config = dict(
    hidden_size=448,
    num_key_value_heads=7,
    head_dim=64,
    vocab_size=8558,
    hidden_act='tanh_gelu',
    positions='rope',
    rope_theta=3070.0,
    init='normal',
    init_std_up=0.0178,
    init_std_down=0.00349,
    decay_shape='cos',
    final_lr_fraction=0.1,
    train_tokens=355100000,
    max_steps=5455,
)
MLP neurons of a small language model. Each row is named by its layer, matrix (down: output weights) and neuron, and shows model dimensions 149-297. Each number is 128 + 24 x the weight over its row's rms, rounded and kept within 0 to 255. Numbers have three digits each.
Before each neuron's rows is what it responds to, as a language model described it from the Wikipedia text at the highest values.

Description: Final vowel of foreign names
L3.down207:148117084138078108159114074102144135124142122073124084109143192117078190129156140142123124109161135149136121117120132091197119141110122123123089143126134118199122107139097113158170121129157136149117115168118148132122070096125127124151131173118115150104111118157122136117109137126145134169093120131134137109120145102107146151157103159169102129145148125129121148119097172114137115135132118117121145139102111152129123096154105144072137128120119130145

Description: Surname-ending subword tokens
L9.down557:137089125168114117129100133130102121099130152121128157145132101168099160127140113108175075120120132114123117153098092109151139106080107149141118106092106168156098111135139136137093168089150112127101142148144126140129141093125144091122115135147123147144133105179133135108152173142108122133117115082141145146145153134108102106126149126147168080165129113130140119157152136182131155110079135074110183111131114127122153137152125127121112191152151131167

Description: Start of predicate description
L9.down1463:062123105125113101103153122124105105155106068133129103124153143117096144095129128140163085166133105111108137104109133096121103109160115107099132110096129137128087115163088108137118170072108119099109120119161151075115115098142143141091120140162144123137104112148119138135119139150109137106180141121113104137159127094163114120101119112155169172144148109124165137090134130144111104135119085133126123129099116124187108121119225136127137141105159148149

Description: Mid-word subword fragments
L3.down1042:101167118133082127125099133170118088153128139128189127174113115162162095129143162135142181149136134088121145137102087112108112119119133121121126115125125115116126117091104121157125124150146165077155118122148127109117136115179113093156111098128156170098121101121106162129168129123126124121093143103176093076128123065101122119149155118109145108144143134094145120148147143132139138124116122103125129143143150121109120120146097112140108142131100127066

Description: Word-final piece of names
L3.down670:100110207166132136179158117162114135112151114090116143125119139180148121147112103146131120124134143141122140152111140147226142149124134123134141185146120098127118136158155126162135107095110126110149099112138132095118078100117169119158119125119153124113098107129147094160110137122120074151141099151119130131102128132142112140120127123156151118109128123122097090182102167131103133125099141115128070122110126126077110081200139118160098119121154145111

Description: Name-completing final pieces
L10.down696:137094115139108164183157130142109058134152111130098131056103142134144070091145119160110114113142125128083129122125142107156123128127151146107125120119163139161115115101128110138109121114153127129122090116164160104133079102157163122140146128114138077169077139117138139121152124177178097106153149151123160141106110136139121167099144145125135130140110099155195097154147112117135127135100098125096132144152138134118154103141081141104123118164112071137

Description: Large-number magnitude tokens
L3.down242:111133152146118131125141129104133117169105111115118126061149140146159126140117142159154106179146142083149123119129084113121135136151128175135142113132119152122204138111131115143125098127168146146124090126183147124112130113146135136122126128119155076129126133130138147119115087120129094033134139084117120183101145140097117105143108116130112125101106119140165113161111135068143133143170128123123135148101113122113083117139132129111138116140088120171

Description: Inside acronyms and codes
L9.down257:128095158154106123109136104088119137104104135134106151136121160138112086094094075106151096138137164158098127112118158108125136128119116109102127112108129149159163086122110109120111152119163110143098127123134135113133129137132099102133115123163137123128101158116091100123119226138072080091100142173140103137115133126137110090122141121149145131109174091140117126127119069103159149087134099118115121120146157103144151156180119105132129185108155130111

Description: Word-start fragments before suffixes
L9.down1336:119096111123088139158111173097124135167113100113151150074135130132142125133149143135134154145134095101130128132085097104169129120195161143144110105083124167152085132178089139135130144125094105108117134142096088065132137162170135129124170158127185115161116105114153116092122143118147131133113130123115128132119105080114154152132090126177115103141131095111126085161165087131096115179122143124145142100135079144113152116065118131137151085148125129146

Description: Mid-name function words
L9.down1348:130148198113132145102103093162143150108125120117130124128126133105105121155146199123087164139128132127165136126127119135088119156127149174141129129124127168117121105127158126103143117090131169127113095157108127160121107139117117139122095113116127129140125112137123084132111130130095160120129106094170131122143094110087128146137122133095089159137129123127104120097164122151101110168142156153161140157097116152094173151119118115113110104086149108115

Description: Words inside creative titles
L10.down1059:128095139153097179107118156137164131139113140113129165055080120098100136123116125107164151133092094120143106094112152147071158137193114165127101142141141136119106150103166134135124089123138097164116108110145123139090123101168145152116142129139144081155120173112144160089141119114137144054166128159198174158133114165118126114121134108175109142107111140142116098134149132131174143158139109110095117136123164152129126117157075162132117108105090085172

Description: Word-initial compound pieces
L10.down1489:119155134200129130145125166129138106158130123139133107103104150147139155126091125171172133138126067104159125142111165142155155161152159154110126145136159128131169120121143147179147125132141099135157137158117122134077123126136100112105131166112127118112117136106141160084145165134089163120097147137124120142118124117118124113112115115162063145153144171137155098106109150114143127153143109121082129147129109140114131078166107103119119123138113131137

Description: Mid-word pieces of rare names
L9.down174:134172162178154128122176146112090169118145139099158144152135139100142137152107097161126134067114150148129170133101125128118152111124159093155155171125175164148089126060080084142093154141130080119161136125105135085097142149151134084079116140148168135151147156136173137120160133121089127105122173140089104113116109132169162144132150100145155125091121124103123117132092111124117142138105118115118116140117129110164102118140115133095155127106120108122

Description: Split word-initial letters
L9.down3:092132089139148178161110141103107104165147127107141136130134148151150136122163111142118137174148154095118132135143143115142141094142146174114130115112103143167125180112129087156098092118118115114152152118106118106130143166173134098134156146114128097130122105178162126100115117111135076148150121124136107122110149138136147152121066188118157128138126082151154137136175113134160141138155145065131147117186132128125134141147080112114145113101136123116

Description: Word-opening subword fragments
L10.down51:106101147140148126133116085106151127115105114150111126125111120124083105153166105098107152135139148116081159148117152160100138088073154094093164167133124116097132141087091124111130091115133125158122103083122163123131150131140157137098137126146107111120096164105124158122120155122093146140128132134129152140144158125127130151111151099138155134126148167152131120177154145132100151129106130109110135155155124151126114155185133137153120078113106150134

Description: Music recording verbs
L3.down469:115102149163087103111154107108115171125111120108140139148118126136140119150110123123099118089156086098151139084146151142164131128123102132151116126143120137111127154160149104123115104098122076138116134168146104111102120148140146148104143084156147134170137107150135103125143165112111133120176124133144145127137149083146161165141089139140097140131163165154147110110115173139151114079124151130083127121116125140137148127108145144144160137112144128148

Description: Mid-word name fragments
L3.down1205:154146128167144140151129128095120126151137121132143157123116123125120119128128107145128121127135108137115139064148106134172143138084145168131119106122134130127098153107073101131173083154128114120134122111120176126103078137116116162113165127117120093120095146116112140105170149121121143099151128155126098139137131130141107123101083131134152149081166100117154145163129113158153104105105154128107114152103144105149121100131131123099118128145135138134

Description: Repeated subject-name endings
L10.down157:103100110129131089114150111126128121106159170153095159118079102130139075096137174149137154137106131148116131137104188152139155107154128116167184139165081122118132135174114117093129108111121124127118117127123114099116135119144160151113127178109115135090155109126090146123110139136148138101129133135113165074101087133141102165119101136143146141132103127146114135106178134131108150110142149136080123133177161140111118152135155126131152143045136079122

Description: Word-start subword fragments
L9.down608:165132151082160115136107122095166124143118132181119122162111119135085119158133113122089154094076109118138138132122065142142106112091134128116122117096158101127117150077135120109144127091097149126122102154137112115136122112130132154121184137123131102142131119138099126141158124130134103113142132143179156120172133154103104131141136152096111134140094133111146121137145146107158143151127143104176137120139127176119107122142111116084173163118162104117

Description: Clause-initial subject pronouns
L3.down156:122149132101159153102118140118133132115183189114095140115089133134086130140100171121120129115130116159133126150148081102098115116079164118135100142117128123139144156141136168161138098109100143143131149111169070088185154146107163117138107121125125101130153119114120080107154124152096133182133109116133130139124087140117113162102142122132163118154092108146147108134140122141112163077140125126159124152164135131117124116166119140104127126146147118119

Description: Proper-name completions
L10.down679:120147108132141120076117116049079142172138158099142149109122105101114147124156093158164118147157115128134142135102126129137105148157091073115176082127086166104133108159117090145131125139075115088124112122144150137177122164114162114148110152120152139108111158080157124132105176125131125124163098128141129100124144130127141112165162103137101161124125149117092146135137130088108115126147100104138124121111132117104160118137096113131121159081125118127

Description: Word-initial letter fragments
L10.down681:116087138163096130171100118109138152151150093137148134139118115089119127100134115134178156131128143164106123134120131155092111128152167089153130116073107131118122142129088142172119159174128082099115089150139121146095148147125143096112140125114162117147114158103131131103114142103144124140125104112135091103109116090113115142137089107137143144126132138113108140129162138135151148112140077103111125118160133134154114104136099138127130173088146127093

Description: Names in lists and tables
L10.down1232:089114093089160099119117132127163161133130117134127118131144115152198132185099127140117144108146145101135150116149096118116118101116113115145122130096148151104149098132139115123158097163125142111162096149100146149135127152100148149133097174105106099154108110102133118134122117086097131138177103135156132109112119113133142107162095152150108164102158122098128130107154146165152167116151142121155115180106110150136127131090088120098166122142162118142